MLP neurons of a small language model. Each row is named by its layer, matrix (up: input weights) and neuron, and shows model dimensions 0-95. Each number is 128 + 24 x the weight over its row's rms, rounded and kept within 0 to 255. Numbers have three digits each.
After each neuron's rows, "fires on" lists the tokens most often at its 100 highest values on Wikipedia text that the model never trained on.

L10.up161:120102147099119119124087152129125136098117127109134127128130177116146143134130123101144174117131158130125161128123111089123129099114150112083158134078141167109162132099137186112154145126149100112137121087147187099179134148111113102145067151123102129145121079113081109158136123153103147152
fires on: ".\n\n", "==\n", "==\n\n", " Mc", " ==\n\n", " ==\n"

L5.up240:126165140121155165080123092146141094141107092119131174164139146113125143183146157108124126112070132139145129119129139133144144128091115163140162134134113137137133160117119154141141127059127143112143153139143136125151136146126123103154132110144093169091085192122115130141103100102122168175
fires on: "i", "a", "h", "u"

L7.up109:136129107118094110152132104137155100117086105112123116170116106130135164145151138119106161099156117142119122184157152134152143142147135136135156113066114166138135122141085121103145121146094116102136071147134127096084087124164107109097119099125089099110121128105128114094133092125131160172
fires on: ".", " of", "-f"

L4.up756:134165139166124156124149139114119115111080103130098157159107123052130104114124132138119094136084121148125123087109133100156144089138125126134160079129148162134157150121091156143100124126147123117151144165156146096126110163100127150170130069114143119114114149130132138132120103127128131135
fires on: ".", "|---|---|---|---", " |\n", "−"

L7.up711:141197103134137109131167121149139131103100124101116124154082133213131146162200138105138148145152160103105143140150120137096133118115131151090172135127129141142148129120147112102125105143091144125135143112134155104110165100108153127108099154146102103133126155145132114127151100111113160118
fires on: ",", " D", "F", " Y"

L5.up151:121119114127127129131131107133166135144140096082103172143111147144161126182125148176104123099064138138140166125131117114138147155122095144140153088150117121142148152160113134142130115125108127094140076113130150130128161114125148087120147100132087142097115124093165152133120147112137137134
fires on: ".", "i", "ew", "r", "u", "orn"

L10.up212:112111120122151091111104138128121127133140074148147136167131151125137160151071130139113172181119186150121081140138104116084151099100143118115140145101123133134118145117136148161138155114147126089143154101150120093129136115109159131199123146113096138137102127123105094120104123116157139143
fires on: "\n\n", " ", ".\n\n", ")\n\n"

L5.up266:107152132152142183104098124108178103130096119121135159185139144127119124129131134160103154133104121151132125137125108091176143124131140118107153123086143113146162122129122173137123142148083135124140120136121110113161141088096131090182134120065114148106136155085079141137123143115134108147
fires on: " the", "(", "-", "–"

L7.up705:103120122123120141125112143159186113117104149093154166118193112165154143153108145143064161104130139162089140130117167140131131088107122146154145089122111169098138149166123147138139130135130132102153165126144166130153162140133133159156127144138126149081137145134123112116132087142105129070
fires on: " North", " South", " and", "-", " Mount", " Mor"

L8.up36:156166125122088146128095125144124105125104122140088140141141131138174133122160148134147191127141142170132108101114117123142133119121144121166122111140153093140146123131142095198110118091136130135116115152126062101123141118081149146154161121118130157151150111123113105118115131119110132119
fires on: " ", " disc", "[", " emb", " ac", " dep"

L4.up460:130136111138124138123155134094127163129085085122125159144127160174123126164140105151061153152146129156145134071140086123108142124112144138118128116150151118117124136109139115117155140153188069116106158112187143134133161169140158135134115139121127107132120111125123110124154146063103140129
fires on: "le", "ot", "n", "l", "s", "j"

L11.up371:131146114145119077117136138124151151125101121146112079126114102165151150144126148166121188107130156121136098096164152124137128121152133080119160117116122099094128100124138158120146193114116097121139159111174129113125132075126117138138103140178120143133121094162133114133105119101185136118
fires on: ".\n\n", ".\"\n\n", ")\n\n", "\n\n", " May", ").\n\n"

L11.up513:124126097132165138123151164110110166154111074123114155156100184110128127137132100161128122123147172142133127160130084105117150105106154077088084111139114123122125123098147092133102169115076112114133154111152136109112151118109157147132102080126119088147144145178132139166136091132149161166
fires on: " I", " We", " No", " II"

L2.up452:113121113100134159121124147136091174119173104132144137161125155108114125152074149163126132118149123167140140126147110136160109148171119148132101139063119147117123103099107157133113135143174132102080134127123135126124136099108080092148146109113125154152091118069157096144096114112115115143
fires on: "===", " entire", ":\n\n"

L7.up264:081112132131147110154143123162150137124142142108119152134150131136153096136138132180110147078111086119112199151146140132107129126105119168149132121097101107145128169154123095094168103170081153065146109112115116129140162103106134155128104082102083150071110119113118101124126141131096175127
fires on: " North", " Bl", " bl", " South", "N", " George"

L2.up657:144091144086117107112126194155114114136167154134098078157104114027137112137142140152121129133145139135151131164126112149133085153132128135143108141145134166144107134143108109129123134124089131141150115094129134128089127105095100105115115098135149117134110177122150110130134090140124137184
fires on: " some", "ans", "clud", "ann", " tw", "sych"

L7.up661:124163112163131100109138157114131139083115086125127165132120155153107131146173126073121160164168115094122086143130086153107145096092099125132137155131117136125127122111110114120128114112114151128170103114157150133131141108103112107122101124126090093109143131157122072140130084107133121158
fires on: ",", " m", " ft", " million"

L7.up286:121131078155108107135167120164148100116111083089098161137141115139085141134185179095116135136146096135105105157144128149134135130140134137109092093109133135140150127090103119142097131108099128111143099100164157116105104118155178124096151116131100095132125088162076121133104120144120171163
fires on: "),", ".", ")", " post", "°"

L10.up190:126128117131161140145155129143137156147070110149087163140076094175134128096146128164154152132161110094129121128129108101118139124144141160120142169138126083130127169093098126156129153164153143102143127108102150128128097145119189117145137094160104063119152149116043118168160104087129174156
fires on: " .", "4", " He", "6"

L2.up45:091121110145106126158122127159125112114134127102136150180149155087106128150164189126096148113157122151120103180103109145124128139106144121143148129129125143126121137172118114142146124098149112159109125140146143109158083134102141090129120083095125120119130102159078145110141116113128118107
fires on: " \"", " Pr", "r", "Cl", " Av", " The"

L8.up655:127087125175107094139140116130111101146114117114099153108176106150082105165141145123080154111100095134124099118129122125094130148136130157077147087126119140151133154082115108099123166165122122104179112124161139092126144083144139164107150118180091134122163129113118111138133121098108116104
fires on: "ol", "ell", "am", "z", "man", "che"

L7.up112:100147153141096117110132103131135115131129123153125172190131153123097137106130117109126116093158134168134186128135147110107144119121124119143167148126112140130159132109142123151105111138112142110110137161152122112174136155098196058115128117096125130120131082100099116094102120096158142198
fires on: " ", " on", " the"

L10.up375:120132088168156076127111086110150122115094118107112115117144168142146140163135128149072138150136151121121134138164113115130148115155141140091166139127115140085113095156140169109115190107130112107133118117162126102105134110141111175139094146102128143103120149127096113133139115135144170118
fires on: " of", "at", ".", "ed"

L7.up118:119160179120079133109195122116141127105143109100141157137108126152123138120098144128084124135113125172082140124146133107102175132137105139150110109104141111113129138145138133170156123124129126120174114135166130122138150132122128121128119130088116121133120108118120103152140168112125160125
fires on: "ing", "ys", "als", "ins", "ents", "ates"

L7.up502:144132139112122126083123111147129098142136130117090165149201154115102111113117135126147141107132128128135170176132114099145138132130149119143148134120142097156133161141134109102099178123108138100182146139111147091126134143097178112131123107156103114129113117097134124127111172116117102202
fires on: " ", "202"

L7.up433:149149081144114071143147101117144155120057124130116144133152129138119124177187120161105155155156101142100127113183150107142157144115130129129146103109129170134165133086100136155107123164109118134127135138105119103121117131086128148141166096128121063127090156080146127085127115115099129123
fires on: ".", "°", " fl"

L5.up303:121132088164112138119160145069128144096123125072122149142146135161124084158136150178102097107120100125166175140151142086148127140099122110133123066094107171099130140133112098064131107113123157084076134101133138101119157123119150135131167073150108109108152120111150132134171119153125132123
fires on: " had", ".", "or", "b", "ris"

L8.up633:125169131152112105108115163122136140133111132071135127129106131168136133123127109142117139150139133138123157115150113136115134111152099098133146082111115102132163128120162143120072145111141070125168156099152093132156180143120165084128171139109108124108112131105113090129128135076157117101
fires on: " to", " /", " may", ",", " would", " on"

L5.up697:120130106124129103118129148100140134058127101158095184136155124132150097144172109125061122136099075129118109077115104122145158125089154093124123119143133175146132144106124094132115135140111149092185155101191130128147168133138144163117129100150111068129144105152128084113145121124074158122
fires on: "an", "y", " We", "k", "he"

L2.up175:116129164157126148108144109109111164175105116110133115143109149122164103111144154179144094140128139124151163119130113117159155099131110134130123172113140205149139131110132108114156132132075177072088183137170146137136149164137133140126104120089121167098146117097113168119153111111134118119
fires on: " oper", "er", " large", " Oper", " Royal", " Fran"

L7.up83:131063101156113095131143161146165093107069122132132177105129141133166152162146124096099142145130148119132135118175134109122140098103163138150146096166146124112120122132163116139136154140120120125142125099136160103163137136115129157141166130090128120079131130141127116115105123121110128118
fires on: "°", "\n", " (", " very", "===", " one"

L5.up703:124119116131142132133151162147179144109103122157120152137131148133136132118116121169131157151120109126150187102148107112115136123159153143084188158132154091167159143140109174095158114156105120117131060129120137102124144124139133124128131092075110136095119107097146138150116143111096170138
fires on: "orn", "n", " New", "i", "NG", "T"

L4.up198:133177131127109125108124118134153112125149121090080127159169125144110086151141167126088124147114157155139122128116122134141128136124097151119138096111147140159123164105117132120133134124125124121137109099139115152129132150130126089109102085142121086137176132132119109126133141060123112164
fires on: "g", "ov", "im", "k", "ch", "m"

L4.up466:068155109118123124155118127120111140164141095094137150111139143093092121149142147133074108101134116143162152124142082122133119136117107142160138122126113150154140196166122120128115103129115136075143127104187103111119145134139108133140106097119131100119084117109184132081082149079113113147
fires on: "p", "k", "g", "ad", "ud", "u"

L8.up683:137154121170140097141156149152130094131120125145131125114114099109143143168152142166107172123160080153110100139129139135106159183121158151124150130156114128159136132131120080148127130155117116115136095105124149075111133143145114139145127129153138154070095138133050123130120129142128139117
fires on: " cl", " ac", " Gr", " al", "′", "tern"

L10.up511:145166089154144133131133157108148132129115107129106115138097168118116140122118137164146123137131144118135121113090079125172125119106148104102161152094187129115128121118117146105102146149147136114117128095116098131125147151120134137158134159127112129128120141121108100155155105107138156111
fires on: ",", ".", "–", " of", " when"

L5.up13:150193096110107169140143081137176123120114115112150168142130132115129136142153072145082136133114141133136161113127157132134116132123118116117128129135110133143125123132128133133106168151139157105136126086176122089097152122084165157132121129082110120109103154128123115150099110108127107168
fires on: "L", "O", "A", "R", "D", "M"

L5.up170:078127114114151114140128143112129187116119111136127188154186144125167129137107059151133166133139107119137178154135108123127114130113158142085155120113111159182133159158140140137113111145129150116138127138124125133114154124117147152113117114114137077081121096153165122121124088115108161175
fires on: " West", " North", " South", " San", " Mike", "an"

L7.up463:097121140148072153133143091186138091100097097134139139151104176126103148125133095139145122131104130116151171140145130107088127117129126080115093110092121109126153131120129080150149144122116134114123108097199099129144092135122192156129147139111108090139098072106115117151091111163097135156
fires on: "==\n", ".\n\n", ".\"\n\n", "\".", "==\n\n", "\".\n\n"

L2.up259:120153135149112131121158129103111149186144107100099124130097146135136097152134149135136107133103125175138148130102097110159144119136118136109136170131138166135139117145105103144155142129093137089105151169159139145075144124144109196096106127070111156102156193093142133138121115131145110155
fires on: "ological", "earch", "ster", "at", " ge", " exper"

L5.up147:134124104106142181115106131117152108126085115122121190151144143115136112147144121162119139133113132144151149135127107100167128119140140111087163111099165140122174123096135179128138112166129144133132120167118116095165171122087134109200137121104136134115148165084104154154144122137133121142
fires on: "-", "(", " |", ".", "W", " |\n"

L4.up729:104117152109125114147139123106143146120125138116173115121131147150122135165170136128102125115097147118153199115127125129131103131125064165096108156087119121127103165137144096063131139104139093137151095127119091140106162144102098093116126120153088131076142133140157127158114096133163143121
fires on: "end", "born", "orn", " from", "ond", "med"

L2.up236:129122125111150158117123129118105152157137085117085156139138171135076153150097165149118126110110118119171097175145110114161103149130092135093118104107151157141118123107111163094092148114148142114099128117159163153174168125098116154155177090099109159128128106124141116129132127104087096129
fires on: "===", "==", " (\"", " \""

L10.up195:114141136112138115093131164141147163090082125139126104157147133128170106126135108175142149114124136145174154144116101139081139094135142129092198177125129136113140130086167162141125199122140098071145108109122137090129135174128121081131093115142118117088090163106148116177152120149133160154
fires on: ".\n\n", "==\n\n", "==\n", " V", " Mc", " Ol"

L2.up541:110143176114099121133141120082081117112168085135131127186142122155128094121114126104114147121126155124159138138091142147159124118138087119143153124150129182096123120099144138092126120129118139116124130101095152113194150131089085086169106088153132125107138171132136128129134129096107099114
fires on: " fl", " larg", " long", " small", " lim"

L8.up16:121146100165148100115110136102126096150137085150153154166147149134129144150107121133126159132132135159112127118123124111134159134131131161105137137089133152156184140164133137150172112091130098127131098131124138090152136122069134139146118131153104149115121083110107145129120106122140156132
fires on: " W", " Ch", " F", " Gu", " Sh"

L7.up80:084170102139140093127139134123147118118121092142134127154103145129109093155124136157128163144155122153146107093124116086152129107109131120165161106102123131113157186128111128127125135161134132107083124095134104137164120123082106119153121102134117117132116123073137062087146132079139096151
fires on: " In", " in", " On", " vs", "On", "In"

L7.up180:147106150125070136098111095112135129126104105173124190174142116118127124124128113124121124121127137162122142133156123126126134112122141110155152112143136131163115114141159127140096163157118119126123108084155139126145119133111148125120097137098129121135124065125139113110120123127120093140
fires on: " ", ".\n"

L4.up29:132092102134112114141144139157147076106119106129096150126172097135160091164118161143100135153092094155112100115139129135126141136140160149153131131123108147125128129107124134161156138154120139110163130108179121131138138116139161149096117102117078126099102133108128149135120128133141144110
fires on: "am", "hem", "ó", "í", "z", "r"

L2.up734:111099087147126156097081130132122162118135144144106117118148151167096100158094117144109136130149109169157106115128127120160097119153104130133144116091125155130112116128110167116118134143162138107080098111143140140144146059142098083144176071131153115152140144121158104133106101114138077092
fires on: " iss", "==", " =", " Group", "==="

L2.up670:107132106119127108153167125149107096123126126094118191143170112065106140166082122155098185122120152162148130146151116120125113131124166140124170122128141140140148151151131120151147110142166114103129147092151123104172145155131112100123112153176140150117124114141094145152087153094130148108
fires on: "-b", " Tr", "-l", "Cl", " Av", "-p"

L7.up625:142159093136106096118149168094166128076132121147100080169117146162119143167164159129147155139132104142124108158169105111121146114095108134109172140130110121093140130141108101120160107105119135136116109115141121124141150103116098122130129126101088076159091113122166097144138105120142135149
fires on: ","

L2.up48:114124126139130110097112168128111131116214153133153107137145140094108144161101089170115116129158160136120082191122127119117104124132094122128173087113116127157112118106106105117114124128085139106150117099151140111159142081138134140138128125097135082149126139161097101097155087165112078126
fires on: " X", "X", " Dou", " Rob", " Open", " Super"

L10.up119:160107123117116116123159119090143132079101153141140127150085119168156171137137099190137131136156108146114109127114114115077141123132146149110139169105118142153144128080120128137140106099151166144135161132105110092137133099106176147137168086111112085130144127148094109153166091130116190104
fires on: "He", " we", " in", " he", " .", " He"

L7.up227:120147083119128090130106096114145131118099117113136133156136143153110110133150105129142184124150116106136187149138151144169149120112125118094157142132086145104166148135097128132153165144147086089106101101147144110106125130117129121097107108159086097112133128098131134111148146169171129196
fires on: "th", "@", "omm", " in", "l"

L4.up227:102141139116131126127137151127145152132107111114156116143140134122142149139166173097079145119096136125147164153151135145113104151118038163088101166082121154111131185147139121094115108124152115105152136132149096166130159158111122108131095098101096123081152147115145113137120105117142141106
fires on: "-", "born", "°N", " July", "orn"

L10.up452:146154108131141085083109162141170128156128092115101115110087121150150119113114143110129191112144179123075110138134110109112141163142131139115182170125165112089124121113119161114125170131120118100153139128156111115137145117114107111178127141140108140137121111103113072120148143129124182111
fires on: " was", "\n\n", ".\n\n", ".\"\n\n", "\".\n\n", " while"

L5.up379:154132077131136156113100130124155144120091125108131193139106157159147121121123101144099142132078144144100185114131123141108147126141109132095114113143118095130173159095121134110162135126139093119139097136118100113145143158136167118115139111142091122068136140082131148150147115135108151122
fires on: "in", "un", "u", "l", "ew"

L8.up606:092112156104151111130103110096158092142114150177095177179119137129135121135121130149114151110152133172147116141100125086127144126103113110146129088125139081172147135107143097116129142161104110095150095118127150110196131167126116111110124163104096099133118099134128128131115130129094158117
fires on: " h", " t", " ", "202", " n"

L7.up243:141113081152115083103139131116132114092102126112136123133148127127117114159136129104131123135125140123079141173129084100123160106072156080156143132128132141079136151095140108124089138133130100082126142093172161113145117099149134108120114133136120093130117131123120087170144105153125117112
fires on: " O", " Ad", "x", "le"

L5.up71:126147098115094134099100130125135082116090102150095177138134129115127144146098106116076136090145129148155154105131132116148139154124133115120131105185162075193140138156118151159157123127149109135138080104161096137126170131106132107162162101130117128147183119117190106115124105113112153136
fires on: "(", "^{", "ill", "ann", "[", "qu"

L7.up402:117095125127125130114156126167168108103093138124126180144157165142138155146163119152091180121148131182138124147152157107123132126138141115134169119107128108129101111125124080181170121171151142122142109099149143105159133107090187123129100127076109116105101120097129115107098118169122106151
fires on: ".\n\n", "===", " "

L11.up506:149156096146114098113117133080168138112092116142124151142128135192146113176116153166098160145154146131139109116133130113113127094142155115156113142095118121118160140109115148142118162094145107099136130116120118095139108128036133102165119124180128106098133147127114098136137068140112139145
fires on: " L", " R", ".", " B", " C", " P"

L2.up518:135094120140138140105118124120121169148152118124104122149153149118142118148069152150111130111121122179144114142127123134172090144157119137142106092077121155152126128111075158161118118100141125148088144125114106134148145073118091119149190084107129153135103105122155100120100108120114136107
fires on: "==", " great", " Public", " entire", "===", " direct"

L11.up27:142186115122171101115145149081149158139099116157117166177131154118098151147175076112141118118149163146132140125109099105113167132128119116094129126099135131160201101121132134097151140103153085122141129105118139096134128117094158113133117124129089103126140122142105105116105088126139150141
fires on: " W", " w", " D"

L5.up459:152135124171087112110113110183149172116123118127050169117149131153141077192123155127104162135115145149130134087151138135128167151152128141130129097112157118138128188111123128129143115108105173091140091124138124078138138152126144154128093103174103118111136154141145132163111157125110136119
fires on: "im", "g", "m", "om", " Jr", "r"

L11.up189:144159132152142095139145136113152130093110139121148143139108126170123147157131122128109121130135158136102136069141111112097151162097134145117084133140123137133140178129120102081106120124135127108146129111151098128109137167108107121147154123115103128095146135177096123149113081065148179149
fires on: "b", "-b", " y", " sh", " Y"

L8.up416:146201102132128136113121132094175146113135128151087170119126140134110108128133118135065143148131104176128129091132103099125131132125123122098140154104166104104163146109146136136126144128166162115150105109124116109121119113105161104138097138088101100141167133120080076148127136090133120164
fires on: ")", "S", "O", "V", "L", "}"

L2.up351:145124122104134156128125117100112139179165082109116135134127154139084145168093162142103152120122109161131079155159142122168083146157091144108107097106132162150130137089089151131098132101150138125077131138128140148147151124113099148165177101114128157181159092115146076136105151119115108124
fires on: "===", "=="

L7.up634:158161133172075117073144133117163122144106129099115138125118125157168146131114093143149147075151139142136119107112104137126130121109101108140123128118142162120144143092130146157134122122116117110185129096106109110100147111119104073125124131138068152144140130123128139134140135118122131115
fires on: " was", " is", " l", " t", " dep"

L7.up555:107121143107109120138156061138139139104105087094134144159128105208112146129129118147124152150140164106138179149133125115098161154131131130120160116100142137062167135124113136134125138120123116139132091117111094112129140149077116114116146108146086129078105096104119117149143132114154096147
fires on: " in", "@", " up", " on", " off", "B"

L2.up121:116138146123157113125141127124147113105085080157128157174124105150144148124141123112129176130157134124135113109132104135122140126101144134121140138120128146192139170066144107110139137106112129156179155123147116134118117183128137164143097120150092103115141138138125120148086154106115138170
fires on: " w", " bl", " h", " son", " sl", "-y"

L4.up313:106114164112112125132117120168127123121132119105115144157167161104121127135186119123123147120127127134141138158131106109095138119120151117098094082134138163137145128140145134150128155119137148100145166113137131139110163136100131128100112132106116086141145161157105141115124093115184122200
fires on: " I", " Mil", "er", " II", " M"

L10.up562:137134142113182098098110095137118153154081136127074142133119126180148118161151147163128166093119129179104096124141117130119125127158131125136173112091129110133134129151127140103151145113127127103161139128146118100163165113165117152131115117155101121111153154143110128136111125135149195102
fires on: "=", "===", "==", " of", "."

L2.up703:097109062118123106133122123115080137144122056112104126100147148167083115171112130111107075089119107166135106123115123136132123142110145129126145137114135146112129144126070122151110113112132133077133114111194131141177144134142078137130134107163154154106116133144163097128129113127151099120
fires on: "og", "ik", "uz", "itar", "ag", "aly"

L10.up253:110161121135116127092118130148143150128118065122157129151115123149141107129143087110124141145144170134120115091129119084113119086120118118138118116100081114158182130168120133109132153121109100121116141109122098131153131083061134082131092127130103142098108153130122090146142071094139134114
fires on: " In", " on", " On", " /", "On"

L2.up204:112118105159115116128127125137068151166161073102100144114142152127110094159074160122124110095115112187148113186118118142156116145117127147126103152112123140128130145155077122158107120112126108102126118107184117150145134145125070150117141102152135163107115131126156089116144087126139135107
fires on: "og", "ard", " Law", "erson", "itar", " Congress"

L10.up225:143142132119137080110121156122143132093130140102142149116136195149149159145150128141123151119167131134137128147110099124056178105125136128140130115136172140121154113117082133133153127126159116096143129121099153084140156134088163140120111129162115077099136137135087110167095111150143144165
fires on: " ", " D", "3", "23", "R", "2"

L2.up535:140180166138120140124126110135085132113116126104149130138109139128095144092073132148125110125109112124126107110135151090123129134137114112128116145162153138117137120102136147111114122132141177116095165102127146118094157096128127174171142149156136135152134107112104163072119128104057093111
fires on: " ab", " need", " inc", "ebsite", " due", " acc"

L4.up330:080111053141105105124144136122131147108102099132145145120158158100104092173126091153079126143090117147143134086125079131110141138097118131142154131105130147159125146091117125125108119148177110065139135110147123129099140132133113118108134115138078104127081125089125090133121140064143122131
fires on: "j", "k", "l"

L2.up298:097117079154121126131128130127060140146148078107103126119157154158083097162080143118109094105081121156142083129120134139159109147130125148133139133142145145122132130141093117126114121130137131100143092114175126142137138148127074137147151105167141162126122120153158099116132100122133102103
fires on: "og", "ric", " sim", "itar", "ic", "ult"

L4.up223:118143096129104110095150117129160104157110103115110158134188127171107107162122153149060133141102138165139121082123118104136129141128103148139153123141159096160148138135125121137147127157104150126142081114159124123107120125167131117103136067132137131129159140118133118113070139065141132141
fires on: "ov", "m", "b", "v", "g", "qu"

L4.up111:158125152143088161134123137161129113145147109177094161132096148158152116122164100137112150164112136155158139110121147133147120151133131120132102128117153082128169149092161098157134109136124123125145119144127099130105126122116139126128124163126118081127163134118120146149123140140155115172
fires on: " m", " c", "m", " M", "-D", ":\n\n"

L2.up305:167144144112120101137143109138151114105128115138101160151116121157161151118141138127109131161147120133103098059159133110130129117080116139144131106107140110163135150094113083131145133145117144126148146120161135147147156158125131210132076136154098100162149080125170116126154134090096153187
fires on: " n", " son", " sl", "wh", " wife"

L7.up380:113137084190140122135131114111163129129108120124111123170156136122135122136138135115115166123123112108136153149157148118152141121144155102121147107087127132117145145108097117121114134159080098096112095148160120062133127126200105112119135115192119111129139087134176086093134129101117164150
fires on: "."

L7.up531:098147116130141139163117144120141147104112108169135157155117138099137108126152083126113175144149098158145145153135101119116127133080122152108167113099098112092182151089156164121127122138148119130139101114130143146109077133140141148130104126130085108097107135076123134183139131142102095182
fires on: "-", " |", " In", " in", "@", "°N"

L8.up35:140128122169100136064160164148130097137135145137126175148142130112109124139122139149143190146112128140116138143137138120153132114138150116136126109127152138145176132167117122126122156149174132134167121109107125089141141150098121115141135160153126109111105112133088138132123126150122135175
fires on: " ", " (", " W"

L11.up656:180133131149130097113130167134181140128110119137159104107120153112173097143097114185093164140104118147105129097129131107126130102124130117134117128122155146111121144108122160109109172157116123101159155112110133094101136097111195093140125112120114090121147113140116147133152116112123091121
fires on: " E", " Pre", " ", "\n"

L2.up54:121145093131126145096165139090128122147081111075152125146093145085132100142188121143096107154097114151125162070105120124146157124152101121147140147098131173124120117126125108087150112163078152061124164152141161114119189126116129168114134135123092118101120128081121132109116138118114099149
fires on: "ad", " bel", "|---|---|---|---|\n", "k", "==", "d"

L10.up647:135099107138141113104099138121125143079105115119149110111094180161158138142119129135103109103105165124136119105141079121132136103098154097094162143106145082149148106113123146140101122067157143093117107110133093127117128187102125142192105116114120117105114171146088066140166129138147135158
fires on: ","

L5.up72:119220108127124156060202138058154141162103110099101111141163133156126116124159144121098148140119119127103124102134107112101123143125131118075130110121121115142127148144136157118141126113159142114113094164156090129134144134083128107160145158143109140139143130079162109117144126104129140136
fires on: "ist", "ern", "ob", "atic", " received"

L8.up689:174109116113135115081106151152121108133107103131134142111126121140143121155123114143105115118192104111139133117136130122145143085145107083129127077127162112164167140139137163130151134145107092124120141094175134104149159151094176088111116104104119083130142108144146127104100109131106152094
fires on: " (", "(", " [", "[", " just", "\n"

L11.up376:142165116138125118107170164113175126167119076124116124105138112150131144136086139189135177100153145176139093134124126100128142132142136121138093114124123106124161121119143142131125149139094155104160128074098133057137098082146127099153152127111114150109104141118108115153095146131153100102
fires on: "\n", " ", ")\n", " rec", " obs", " comb"

L2.up666:096157142194125152115135134088130122174122113069129127149098133143158101102154142124142084130120145117160164115126111118145140111128120130146139152098152153138133123085123141081130107131056133058082185155143138127149129160108140151131098113101129146105151122090116154126157096127124121111
fires on: " oper", "|---|---|---|---|\n", " George", " John", " Oper", "|---|---|---|\n"

L2.up372:105103080095158163138115175118121138130155142136131124163156134100121141163088134157119124123164095151116106120140132116170088139155119150137143134107116173157118103130085160135108121150168128110088123101102120146124128078119090086159163093118146140165111155102158108144115088109151087108
fires on: "===", " ex", " entire", " main", " =", " every"

L10.up634:142149106163140119078113147110152123104117124117120168167111153119135117148141113187120146130128143133137110111124123116081126126134146112158123161130128092131181129137138149134161152123156135113150128089118124120133140183107099145153105151164101081127115135114106119142115097109120139167
fires on: ",", "==\n", " ==\n", "===\n", " "

L8.up372:149148112182111123139156144132115125130143126105119127118111124141167128149135150153099196119135114159105093144130122095100130113125133146148117117118140138117139128149137125103125120133140116097119130107138091106137140120096150166172064175163108165096129113116115165120078143117118129130
fires on: " c", " cl", " al", " th", " emb", " Cal"